config.toml
vocab_size = 32000
qk_norm = true
decay_fraction = 1.0
final_lr_fraction = 0.0
MLP neurons of a small language model. Each row is named by its layer, matrix (up: input weights) and neuron, and shows model dimensions 48-175. Each number is 500 + 25 x the weight over its row's rms, rounded and kept within 0 to 999. Numbers have three digits each.
After each neuron's rows, "fires after" lists the tokens most often just before its 100 highest values on Wikipedia text that the model never trained on.

L2.up1055:473463481473520491557515515492525468503508440513470506508477502488505476501561538487480484543487532495469480495492465478519458524492515493476538489498521496508515488512460507493532477512515496472508524530478474497510487476501481489506489469538463558532528510522467483455507510486510511474502456516488469517538501484473469490536544535510502496519538484482504522512503495522482505510556
fires after: " 6", " 4", " 2", " 7", " 5", " 8"

L2.up566:484513476464513491515545470486491479486523471484473494506511535515473506496460490428508483495517477511522531488489456452494490483533513441475527526473500492533507521483477484526523491498510518532495505449507500534536457493492510451475482510486499486562481525535512494489536509539492499490460488524537500513509511520534475545485515514491481531431482501477498479487483492483514507473540
fires after: " |", " the", " Service", " with"

L5.up917:517475494527510463476513557487484515513481517522507496504500493442479505504457499498457453544531490444506457487481537499533511529503553491477557486484499500501494498498472501517505509496523457536485529529491526494499499510523518514501508535498495493516520505518471573498512493539518485507451479491490504516523474490506483500524525497519494482521486477507531529521505503480551495492455
fires after: " =", " life"

L5.up445:505553477504545465487475515481513487525521538499511503503526491508516474528475484488509507521523484477483415496492562460489516495475441509485437515507501502514472518481473513512481506484459503510512528468473505506511532487455547454540508500498550496492543513540547461472496469509533518476522520557530508601474462505543514518534504504462524526504550457479500476511481511476480491481550
fires after: ",", " or", " and", " as", " was", " of"

L5.up366:475510523528512507450537540473481521515505522547558497503495516485506478503476489473454477516543503501477465511492471501490468471514534511517563511490558506547496477524477478539488493463500521560446520473529505454520477470506499490527524512521498484477516493504499499501493528540507498539495450472493525497504486468500495500475483465503518482498498501487525459549487514504476527499517
fires after: " =", "\n", "Original", " life"

L2.up1358:508500484520521478534474486530486519555505507520515498467486529506479511527462455542492451490529507491541498509514466450472457513530508467463514539478498499487487463533520491509474452483500488495516501544507519502498485525443479544490497492522488509498509492541509536444474525510525543485544495449526532467462459525489537513511505522462450543490478508513486468539499527543465507493519
fires after: " the", " The", "The", " and", "'"

L5.up804:474550502467463471534487504500491507550476542509546489502525490503471459493491500477504509482469515494505494498524502457481495503533505524477490487497524537511509495499494507492475492482560523481517524483538474535506558479537499523531505502493469461496520518549518471499444483494475450535457458504514499535516483527454487512533475469495504496475479471467487509520503485514498512530510
fires after: " =", "."

L2.up1372:536477470469479503493505521490525496533503542500480527506534486458428510538478500474507520492509506470488467487520464507491509496514519484495542504501530492456485501508505503457480525482490494492467522489518507481536464480457552514482461457500508504547496508500502508482482494484496490516498523503511487533517493509498491473476496501533476502488487503489522515522449491543466501545473
fires after: "|", " \"", " (", "-", ".", " Is"

L5.up354:559497459496497512502520459484472483497546525450520466521486473517499476562493517485520477489477502465496503502460532495527520466498486486508499549534476485497517545538483504493489499437471530498515535478500445490474517497495458503498506524498486494554476529515541471498508462511470521498469542514518494495446503499540529503479547505507550525509443474547525486507523472468498528545497
fires after: " in", " of", " into", " to", " from", "ed"

L5.up846:499565526523457494543541481485502478528552514491524497502505485502453500526491494479531525495520461519514470481490517461473536478504501542499563459509506527495472489496507483455521511501484521504486518524528516518482521488513530514509516538487505494551505477514487542506486457533533550514508505489519499489498496508510501507461509538490508478534499549457480520497495494522441483545460
fires after: "\n", "-", "|", " in"

L2.up132:478501491488465499485516478505502484458500487484525534443528529528510515492477489469514495483518484516477504476535503464555518480494544461479486487534506495477510489500478495500478546519530524537536505441550495531477495474466506482568489500530492482504470496505534519478521487537537507526513470498502477502541500517561523505467485543510479505511554514478515483510470512561512493461497
fires after: " the", " The", " ", " a", "-"

L7.up1223:527502494473522507477495523503484485486515521496519543524479512519527506518493498471524514495517472518508461509531501510511487510500489496486483531496521532475489492495535497511506511521501511576524492535543485498510497452488533478530522502479480487474509544506538494454499470502454516493530494465491500518577506538494512518496551444507510502490497500460534472481510467493517515526545
fires after: " |", "-", "|", " a"

L2.up1420:478524517498509490472463469501476479483562467496502491486521471488521503494507519481471557470514483510443507516474513493485501471478480491497549493531501507532489517548489467523486490463517487464483496508496519498519478550575472581524500511519507520465520512479465540423569528501496486466461497465507446526506499493516507519484496524484486480514488501473470507518472482493490464514485
fires after: " the", " ", " (", " \"", "=="

L7.up516:450505549480486471523542476456488525526511522499488457500522540467513496506500475549498486509526520531499496509475516487497541492473506494492481510489446523490519477465538457493478485491502512490498491463478472511489471502502470479511542505498444517484488526537498500485520486461510502502508489479482491509519458509537524503460502453502515521491500518449484520493522519467522486485517
fires after: "|", " |", " No", "("

L2.up786:506532490472494503487467512568511501507508461480552488486476497465537539442520516521486513534463489493502484464465485482495477466516513491444514508508453513515498488513526495505495530487513495484519517516512525481528510529487513531501534469495509509461530538535499507484477464509483446483486509511438507520490521501479500461479468548475492548491529509532481491480471523533492518547490
fires after: ",", " the", "),", " The", " a"

L9.up590:548495461490498484469502502493490511521521514493492501506511507485467473481490502499516478507499491490522514534489522536529493512473483492473533497511531501501447515534498451501511505486516515485518526492514497478497511481516471488469531516495488505508534509494501468507472487428491483542500490519489533515528534501496517505501541482504509488487548486476522455484447539508497511509467
fires after: " |", "|", " the", ","

L2.up1320:537532502450511523491511497473469510551465489499487512488508495488495516491519510486514519441488476472483474494449521516520461523517495453500526511512519462497558546486506494464474491504467477482517461487493482495487491480480540498480456489491484485491457525504499484495512525465522510540522444458499476530488534503518463492467540534483506527463514451494518519460504512486512514504463
fires after: "\n", " the", "The"

L2.up730:509518500528518509467480550492525528508540485509497500457494463488519485487486489508527507460476516539500501492513522508459530475497527493463467432489472487505519521498524494513528485500531488537480555497486497528539478484474515550488527534489511516525526524504532530494535476510466524493522534532511490540488460509503496512466529498507511503505527509561489468515451489475517504476493
fires after: " ", " 1", " (", " way", " extreme"

L5.up311:517499518513520540494503533469481517502511493518533515481476523498482542486463477521458502510500499511506493525476457484498424466508512503471475551514502542488521504506510476516505478479522544521499524507516509499535471505473498571503496489514483486516526515491499503505502458500477516486460528450483484515526483510501493520495492527526449515499470528530520491477470458446510483542500
fires after: " the", " The", "The", "s", " his", " of"

L2.up1004:538521528513473491539545473505496476508534535489555517516534506487527480491515509487523532477498468488515470520500522472526490478437487529475488524526454535495480467489515510492536508483479488561511494502458455523477461526488492469502486463457500547464497499502471489536471506505460530494440470514490498471477466478516453548508555484475541483508461458523530469471520489487533492527510
fires after: " in", "In", " In"

L9.up946:492497450483504524515520516489498472495459507503499493510526532527514519509479504463505472492514475489532485482512496502553505468455491476501497496509510519532527499455456481534500497471489535502535536503506516514515501499501472490498550515541491552545524471513507493469508463508518515498513477513525454510511517505548481480480531531536494575486537483457503451494488519484493501518490
fires after: " 0", " 2", " 3", " 1", " 4", " A"

L9.up770:460483524531469496510518509506466493548458549504497473517472457518501491533472492515553509499495495518438471481487463504449498509527483490526506533472505540508482513481455542466494520489514521493544586514511489549515492508496508491529497497468534551467475514507515455496473499460478490554484481497535487499494506507479493481487533454514518499496507450508482472505530500521491503505520
fires after: " in", " was", " is", " as", " be"

L9.up261:501493492492483491569515459507498535527554505479548483495470515500518467565481536520512492509500532497500484495547517528532493485489477483505517483517493489497471463483520465522522474469552493475495518508528477486544443560494501501467481519533460494511484487521480497508513526503512498526518467495443522514508482497537503536485485500510482489498500496495506501511511473541479495528552
fires after: " |", "-", ",", " and", " by"

L9.up1186:447468504485500458484501501521499480472527512497478523517506446516483493513465470522517515499520555510485447481490534513483507481507543489473503462473512490480498516507509487531502459480488488520522545529488539502468457482478485497488488516544479451547503526490495495471525518511486499509526454500508491464506549449502523515498487500510496497536516509496468531494523485481481482486511
fires after: "|", " |", " –", " in"

L5.up918:489478454508509457443467512489553515529519482490532536504493501475503456503473499500492516488518496477528513486529489506480485483490518524531494539533481504537492514459470493425489538480540474533478501531519500478508453488501492501516491462525542483534517538527474505464483485554472514491504495508449462520486494466492494497429493499514501505531470467477469493524510484505503476517523
fires after: " the", " \"", " (", "\n", " $"

L7.up1380:505502491503510495520522497463490531514509513502482502471515510529478508531519476462499505476471525480526516528480512511547507494482473553523507471465469520538494511513511496491489511538566515509477514540494477487481475482468518520513548462493488489446471534524527463468437509477512493511527479492517508517469531507490511539498496531457507478502537506490543518522523512495474540496483
fires after: " in", " of", " the", " from", " to"

L2.up1153:471472539511502534487433464479500448535495545478519519497465533512487495526482463496488518500476473500483512477501527537523525467496488487506532532542511458516486509502544490520448502480501506495482555484472509499541511472473522480523493498506499496519468528536496522463460526465478490536514506500501488497480450452506515528447494503505544547488481490551502498507509514467528468491479
fires after: " of", " the", " a", " by", " in"

L5.up403:442504491514509491520524486526495472495498540481509482514522472494502467544491503514493531458505501458547507496498471490521520495475505513492510496469550511477525481493499509532484519521537529557509468502513504499464484472512505500571513485503486516493515531507499497476492512485525511489522457512478450567514474513528450489501546458502507518476514505513521455514500505476524498497508
fires after: " =", "."

L2.up1532:534507523485514480564513478487476507479487494506467461522487513474473497526475500489568480477516510484482471503504543480444516485500473452500490477508490540517486498478519508486490451493519515508551512471482476512547484473551548484477499495494527513510518505499517532497501503499498500455501491479553434512462513488536520501526550482491513543515517464471514516465482505478513517508477
fires after: " ", " in", " et", "ibn"

L5.up665:481523506507485478477513490497487500519486483536502489480491523531487486466511446527465449507511474558540514536488488451508517463476512482498490516543491499492492499531475498506522515470496508469516547523501525532499533444485480487524546508511471543517520505518490485485510496469499492516492477467495499503483486508494518485489467539454464502542502496482517505515486513484517497517484
fires after: " the", " The", "The", " of", "s"

L9.up45:507509492488492472489490502519495495544469537507478477482469492487437481474480458520456472513546478519521556464497521476459497471532534447501531510506523510470556478477518485517509494488485508493489507491473500556526495481498474504475481480489493488559492496495470484463517515535494527498488465533513481512509517512523500516498519506517474529545483519490473515500513488474460485503488
fires after: " |", " "

L5.up572:477537539485496513567532493510457531543511468491514492464474471457483457536469486475496506454492518495527498516481487491501473512514496537481466468453452517484519513471503488525444464470476474517508518479535504465446501465520489488515495474500489484472504551535507514488538510495483472543511466491517489544449492518481484528465491509540494517483498512502474483519508447514507501527483
fires after: " =", " the", ".", "\n", " of"

L2.up1257:553530492483518495538472493509473523498477533484525483479492476546520530479517509538478516491525488503481495485482476480459457472502489489513503498486482509516548522490533503501483499461493480491454472492492544503470474449500517522433435524511492546516477535481495454456502448530514478541461464491481483546478545505514484493481520505502515498487470501514505521477474497505507517485512
fires after: "\n", " the"

L2.up1401:529530477499534492507518494487532513487503511468494480500518502508482482556476497492510463529486554515546490457520500538473497520448504525499508470517457463538449499472509505527530509492488494535508518498484491505485464516566535453492511494525504537516515467470497487500467459548512466452508496470489519474499507505526499509482485446479490461507514506487531535492515517491522478478513
fires after: " to", " reached", " through", " in", "'", " left"

L5.up1042:529507490491507497511454488450492510550499492517530503493523473469467501529515476512491527509490480533497471521495576459516527460497495491531463485514530527502493469493489482483500528444467476535494498455514498482499518493481529497542513503531554495495499518516511491486507447508498494509514531509499543523512474467507538494513495465470509554544519478504555501519469464484482503525534
fires after: " the", " of", " as", " known", " to"

L2.up695:472449458461539427478497516533466465482474504539490530532548506495491488515517522518520516511485520531496498523463481461485472481484453522515494511491538479516496453505478506531467500454525511511506462503523481553486497508544524522516474492490466538532525487485473495449477496489498519520497462512525482523514535513489504509473486505499475539502493511488481492528471519508483546501509
fires after: " 5", " 4", " 3", " 2", " 1", " 01"

L5.up441:522477493488486460493495536484497527484545497487518520512458525467509501536553554472491499489500464475502458483535543446509489529520529494454491532519493513456528491498481517469478480529503548542512525504550492524541473508479515518516488485540469451529492493520478494500512542457491499514518530500478496535510540458468474539430519498473509517552467541469487523481504521536503496490486
fires after: "\n", " the", " a"

L2.up121:478440498484510480480486496540487471498511503501514485481446484522489483470479531510491485490475501491542485457457478462487499519471487510551474465520459500499484492517521486502549487505474477531480464478466506501501485523550516524503520490514474489504552489517464540486482482521460533517480562514522481506493520457541486513487516514475514496513531508483523520533519471457479520527498
fires after: " 5", " 3", " 1", " 4", " 2", " 7"

L5.up623:571489487534490443523514494514498522476506534510530510500466494444519521521549504494492548509459519493519498467481473512467477433489511483530504555513514479488484510489468514521489518484495528498506526479508482533503500504497538482455461477488518471497496509520475532475487482503515475513496487517523447537489553481463503476463458467438488497483469529512513489479506512475523478491497
fires after: "==", " ==", " |", " the", ",", "==="

L9.up564:480512534483501503497478512527471506528472518502529504509520485512511503489489471507499502486496457488504522528468533490491484461515454505474497487588561489458508495501490458461510523501506512521480532456500522494461524514504485522543483463497458478510490494471507526484516503512533514488530488509492524532487492481566506503508477457476441483492444454486515481500491474496502487517516
fires after: ".", " |", "|", "=="

L9.up1125:520505551458487484488490494509437521526502497516496442438507480512486504488522506486524491490526498524518478493478496512498475499492469455517492482503515520516534512509494537509499497462483476477509481518495469515500453480498518494466513525495503539518500494491480506508503518517472536519488475493508526499475494497506491462508450499499485498500493489520529484520507518497498441499529
fires after: " |", "\n", "|", " Votes", " Rank"

L2.up475:544541507544531502490457464476496509479470466524479512516433519500495488442501497490503495504531480528498467490505492489510495439505499496491481483497531505488464496479460491536537524515499485527474488473565514476524490467462480527518487482495481431567543498511462480446492443496537456495520506496530535525518476503488513501435529541512535553489472540480479513491493487510516498490465
fires after: " ", " (", "-", " \"", " the"

L7.up746:487519493549513472497506470461522482461469505482514524515520505488491458540433506518531525489482460485495452521516453484488519525485507529475476508513505525487447513487470491492500525477475519482473505533497482543518465452503507477494497466494450499505515471499479460499468505474494500533491453497475531485478473513486512453425450532537493509489527499439478483491427506516501493518485
fires after: "-", " (", " No", "\n", " \""

L5.up1307:448442508514541481507449494449425493498508511483507490516521518488517502534524485491534456517482482492556508489518477498535495450510467482459544476462481506495480488511554517508491460499513475535495528448493515493515534471499524512516509481517480487495533499487491492482502482552548487524546494524509485477471516517493523487500520463491544488499500502509526549490529505519528489500505
fires after: " =", "\n", " led", " resulted"

L2.up1507:492529495443535514503472491480518457509510507481474524471487519536511502488477517470510547541503535531529480465476538537506519528504543553523472445505496467497492504519511496538506540507515523502506479466476552529491528470517509509481528521476495493498519539498508522505519482492503531494529483521480507505504521420542496554502512538513514493471513464519512457480513468447513501467514
fires after: " ", " 4", " 5", " 1", " 3", " 9"

L2.up1049:522469537462509489460481491503515444486487505472524500461515532524475513471527525513470505511530513482475491493496481528519517524456507543525514554516516483499547481498528518551505483452495507481505499482460522554481531535483492477514510487471495473515481460519482487494436475522508478478461460519478486559496538441515488541509483511488523505492487471511510484473453490518523556544503
fires after: " 3", " 4", " 5", " 6", " 2", " the"

L2.up791:490487488490521494458528483516495489524494498494462515518483465464437480517488477472502531530484506464506446479500480541490445492515480460496523501509546532479491493471514457513480488481517502557504536492526497522552476512444500483473491493496496509484511491495467506494539520530508463516502523487499515506470510476507556479542495529520509487467502477504493492530504515504500502525474
fires after: ",", " (", " \""

L2.up815:484530505525496464480523531519548495503541512496513492480500508449548510473530470451475516538477560471540504455504509478480506511519462472519562533490469528524502518514473529491544515451497470521492484545492515471438545499511503521509489447498493503505512530541484530444499518489516484454529470528538508516486534510484492475479459453501479518516466509526491506456510490486465517505538
fires after: ",", " mm", " the", "),"

L5.up856:483464495485477476524534494489453507532562510505530446501445483490501473506514502478493514471532504468532513513491490487492512473505539501470496504507557491453525468476531529486498485499507501553473511526512482471507493469527460506525532486512500477510532502523482496453503481550510508515487472500516463540522472542500481511509490429508496497459455513500507499520520534479534504496492
fires after: " =", "."

L2.up1479:501482531518506500521491528499461532541483528527467466543501478514488510511514498534489510498491442538471492491497480452507496498483487450522508498499508510509518524465501468486511506510489488496460529524487498487523529521530498431434500516471513513492493488523514503514515508483510515535490525481543515486480496545531481515518488492509439534483496518493505524450537495520553487469523
fires after: " was", " is", " are", " area"

L5.up811:495505488502548476543468472554506511497554559499497527502490502475501496493478497491517484523524509487515493483492487468512523510479493489501482504471502511471478508491479495543518477523490480499533529494529508510520518494501504508531553529474533531513520531547486484526511507464498493561548492513492542540516481518485504519534494494512531511494500516503534530455495483496512483536512
fires after: "-", "|", " |", " •", " Cape"

L2.up544:524505501551533495509500496504540480488540528494527472516487496554483480534505458496510494507533494477497488486523481524516511471499515504504483517516533515495498514512540484534552504487534474505538453458504548508512479540538513536490492469507506463502502480473513450501496490526468524497524499459530510510548467490544504518507540518523479483541492504545529501501487490516433466529518
fires after: " to", " and", " the", " by", " from", " with"

L5.up375:536514531559463514525465507496498469484509486553502494461462469485490502470528463540535557498470465520485517451527552508478481473504464466480500489514502524503508509512467497507513539508489493488499489518567491497516523506483482453530446489486486509508532505515526456453526466501482531487503490515457511504510469506508486532490532501500488483503517524524456532501463533512504502498531
fires after: " (", " the", "-", "==", "b", " a"

L7.up1316:499472494486480483528515516503480487525527488472536502495507511513515491546522522533472496478502531534558442521481475470527513534520501503492527451523481464518513467521499460449519511402474483522488522526475481462524487500511499503489508497469493548477518480484472512504545488523528465514462475529508433477544470527514536475492522479495503512516520480494464450478504474476526486521512
fires after: " in", " In", "In", " of"

L2.up1039:488513515448473501478510423532527450531500484457514461520495521491489470460504489463522460511506464504482537498538502516483524456522493490483490496462450486508514489486519480524497522474526520497496507531522509497496497494509476472481513434484511517531492514510522442524499498557491483428454559462505488476531483498459502491475469495514499497456513481504491478484491464508515514506472
fires after: "\n", "==", " =="

L7.up301:485485472524468502501529480464512512520515542523519495493478492505509521539506503563483512510480471482517511481487502521475530466505467482509527511488550532494555517504475492499553492486518506526482524478485486478474492504529483532508505515467490493493472490494491492489461496490510488497434494527545478476516553495520513485456507506528505554467482463488512502511554532473509474541451
fires after: " of", " during", " the", " in", " During"

L2.up592:526493455438501472490486432545477506524501512505509460555509536515494525521447465505476492520512514479514502490542479458529464441520523474521534504482469434521483500467529534543510519513540490499492484499466505545478462468440479510535484494496493476468496481529545546502484505477500488470538504464504501467459514513524503483529516503465485533511531504440500495523442533500468484463535
fires after: ",", " The", ".", " the", " that"

L2.up49:480504485476467493497484532545565502490500504480513474486507510457522523508483458538474492525464490530526504478468532495491494513526486521518486497530458520503520498523512514570515541477548514485528501517511501513522531556482536441504459514472542470477545512526476481500462509495476493497519479501515497512480517504501526504439494524448469478518514499530482544482500484508525502507537
fires after: ",", " the", " (", " \"", "),"

L2.up43:514510480474467514470510477504525504489503525490505482471479521489494554526520525502485485531511442494496522499511517517489490489501481515511516527506425469495525506535477522477509504506552555492479486537514521509462459512475464460545510519495465512469504524494505491477495509515515511474483521444512479495519495530468500479464523447483497485510460505463523510502492461460489472525472
fires after: "==", " ==", "\n"

L2.up1069:522540471490516498486518532469456511513526453498463510478519481510484493546459485477523502472466524508499436530489504480469510495486473524500528544512482461492510480514493479507485549529495485525496509486500490552565453511504510488507544487533539511532515498477515523502504505540502505467495553428521498518487514488535502534497487512439472526469506473481539515480488473457477498488494
fires after: " ", " in", "'", " of", " made"

L2.up1076:469473492513525524495505494513512544518493517508520476492467502468489534443488500537506463564511464536500502503507513526502480502469531499503495552458499498499463547498492558485522538483507481518496489533482515491485471511477515504490456509507515466494528506495484508512528499498519494542541479500506499483476457490485519532489516522481508519485510490532500556486485471477549512528473
fires after: " ", " Team", " Turnout", " in", " Majority", " the"

L2.up282:503510515484522517482561485498503473540506514471537480486501491483476459521460480519463515539540473479502522500478502501551493510509458458495453518515471519493495484457483477477512495469504508483514550494521496470529545517508516509510468494485505538542530473545536494502462510568512515457484529439484523488525521484486493532477514495516530547501509455488499480489478506498504518513488
fires after: " and", " —", " to", " of"

L5.up1120:530527510453529487492478491495521532494528512492487458512504466475481519509514537514467482488530470512496492485461524502458480500495449470513542520537500472503546482562487488546518527470543455488511489525504516542524463511521511518550491501538508531479500461504475494545523495528483489522518498462484532533494481488508473461557475473473477474487460454457539528472496531531469484493535
fires after: " |", ",", "|", " was"

L5.up301:501500509495459457511521507517496522531542531500505477458540460498505456521468505471523531532491501477484490527490501492452486467531496481506495514523488504506515511475502509536500507509457505471494492510481484484514487480517492476500485496525456499522538477472504471498464441488484551503467499476512490476469493508499513503484497480542526461493476503460526502538523480507492502551527
fires after: "\n", " with", " is", " were"

L5.up1036:515490496499490486480558470467478504478529475489485488461477509505536522494507492478552483501528444503526486542492508489533493495559520490484511471520514515497491476514488479524441550518533511503506491529473511479490534554521489503518501500465505484454509519521495503510494486461496491501503526525534482548547527471507521490505488539511497513474472480471517553524469530519558471519510
fires after: " the", " on", " at"

L2.up355:550499491487550493445542469511523517518472513540501491480537527490553518511462528528469526494546479533492524444476474525512517529502515507516477485506503500475464544519501456487491498489480495457484509501493469541500484460496463461507506535517508481477496498485486487469558490533477473476479511514461493506538513502546496529495536556516512497523490493508515490467490513533505501515472
fires after: " ", " the", " a"

L9.up609:543525510477482521525513487480490520480501483507502512507481473497478480483470500504458481461569492487488487533509492509495500531490490463519486480515505485489482501487493525525498468494501507531542511470527519524470487495509481515549527478471546481542507523505495486448544459491472472516547471516468506504489506509525541479486462484509455494534442473474495468504463490482498481538509
fires after: "\n", " |", "|", " \""

L5.up982:481501488485510515518532481553476493535475504496540463517519467502492422516483500504512503450489513477507526475490473470535494452494513538481523529494501509494498469490494530490502481508519458527486496473520503495531512496506488516541519515451508511498509490527430504476507532498470504532444405473517511558529477524505486538518469510480494518490520511489486522506533507486528535499513
fires after: " =", "."

L5.up240:492504515524523508499509492530481535538538500497485502492496492478518505498457524512527489534483503522486497488500494471494486516504519479538471547490501471494529520495525470541504526502486535501518526484513504483507555472523500490483482467484516503528501507506503474502475549482471488510497524521544507454480488521503520494502501510528499482482497525511526515487494494468538496513516
fires after: " became", " a", " is", " ", " was", " as"

L5.up341:524478499458557502464489471488514531487480494503478516487553499524520486508479510477500521524482475454504463524470533527500511486498499503523537500471482511506504480479482476523501509494515505520451536515516527508519470497524515469518507492510482523477511496504529521504460550490488487525524519502513438577498542536511529507490512491464467521442527511504506506527494479490484510540512
fires after: " in", " the", " |", " first", " second", "-"

L2.up395:495496484492502531514519474476543539485493479502548506469475508478541504515531462533544486523546496488510563474499530502503498451521538482476512564485457483500509523489535466502498505518513500515528517503528490494471553509467492509509448500531514534508529499483508469460517474530496514495529471506531514478497477483508490481496503501452493518492519518445494449543491490513520466479545
fires after: " the", " The", "-", " code"

L2.up29:516504505530496530550485492516529445513530535492492533447516504521485481508502480518462509466522456526516512525513484474502459490533524500459482497490473464511519543518523491510518468494516522502511502503492495479516445476514492498463481465505516503502496489520506503481478498522492486536489556455531476507517513484521500488482531528554477514541476545527507502507480497480511491460514
fires after: " the", " son", " a"

L2.up703:503527531491493488484504566498498510502535530505505535462469485466472535474476476489515520526492503554489506501464532498493451484516476512510535523486492513522528436501490476548502516510487472541486521497506521529512499505466514513509506472521467495514517482505474522476513465568475501507515489489501490461514519533491481505501500448454472480503490511506470479504493491505495490471501
fires after: " the", " (", " ", "s", " \"", "The"

L2.up586:503524487507486510572481487478512519525532494535533508485474533504518550490496433502516482501510489482505496510518536506463504464502471538487471502501465507535524562521496468513497452446536499486526520468502503470502457490484463528498464530516445503510497504538496515440544461447534534465542494488509515489489527537500514544490526527470495525489497547509510543506485535540544505522502
fires after: " the", " ", " The", " Goals"

L5.up1011:470493490529542537467493466530508495505485490505486508474494502517486504488482508549477484510511424510504524488500484517543503482479506517509474545474486478532467485496467488516532479503476477483466536486526470546457477457500481506476514503486506501510492522550502514455533534550498476519488528482529503518473463499466495509460533503526483503508500513508542507523468484536488487509453
fires after: " the", " in", " his", " a"

L7.up723:504525529428488475540522508493484550510511486516514489512500539484505494477490494479518525551500469532483491512494509484497569473482505460471500504466482527435493503507447461513491485477528525478541551501488511531483455509462486487505530512476522518522470486528461512481533496488481469504497518450471502473509482494506488508460488428498541529503503481490486513487496508507528493471492
fires after: " No", "|", " the", " at", " Billboard"

L7.up1389:534513487514499535494520435481509515521513521474512510520505481463534489499501483484538467472512474478480512534519541512513491478492451487519491486504464511516527493506451484500463543514520493483510478505485503485505523539519484533505509479497507504482471507556505506472513499550503496438527473488523487465534510560504509494465510528476530546502482490496489498446445488444493468522476
fires after: " 0", "==", "===", " ", " =="

L5.up580:510479492502511547528524509513517511497447506544475529484501513485517517529523497496484528490525485505514512481471482529498506482516457482496514504473531482528522519464479462514491475479495453478510488503525466535534493489509482464497512530511475440459526510515520515464486519480504461505492496522536519537496477569480482495491519483531499502500511504517523495519522535485526495489517
fires after: " =", ")", " is", "\n", " was"

L2.up379:495507536511473500489502524480465513534512529545494527547515472497456536514488497475537479496490490501493512548505476464477489504553487487484521482542508485493532553526493500535558495505469504511463522526536473488475495499509547531487536498513520502500503527475525489475489502507496516498503500478508504509507452517508551499507469513485481532478515531494492511465525481477529444497518
fires after: " was", " had", " be", " is", " been"

L2.up1006:484512508501501483485511532470502514519502463490495500440470538492540496506465524517528481510475478474540520465532489455502490520527512483462442488532477563509501496504439450508490539499507470504502500514488508503530528507459471489484459489517503504502510485565506506498543516538491460498570501514472493530495487512509495514449475513447504481503476491495481505537470472517523516461484
fires after: " the", " for", " a", " in", " an", " at"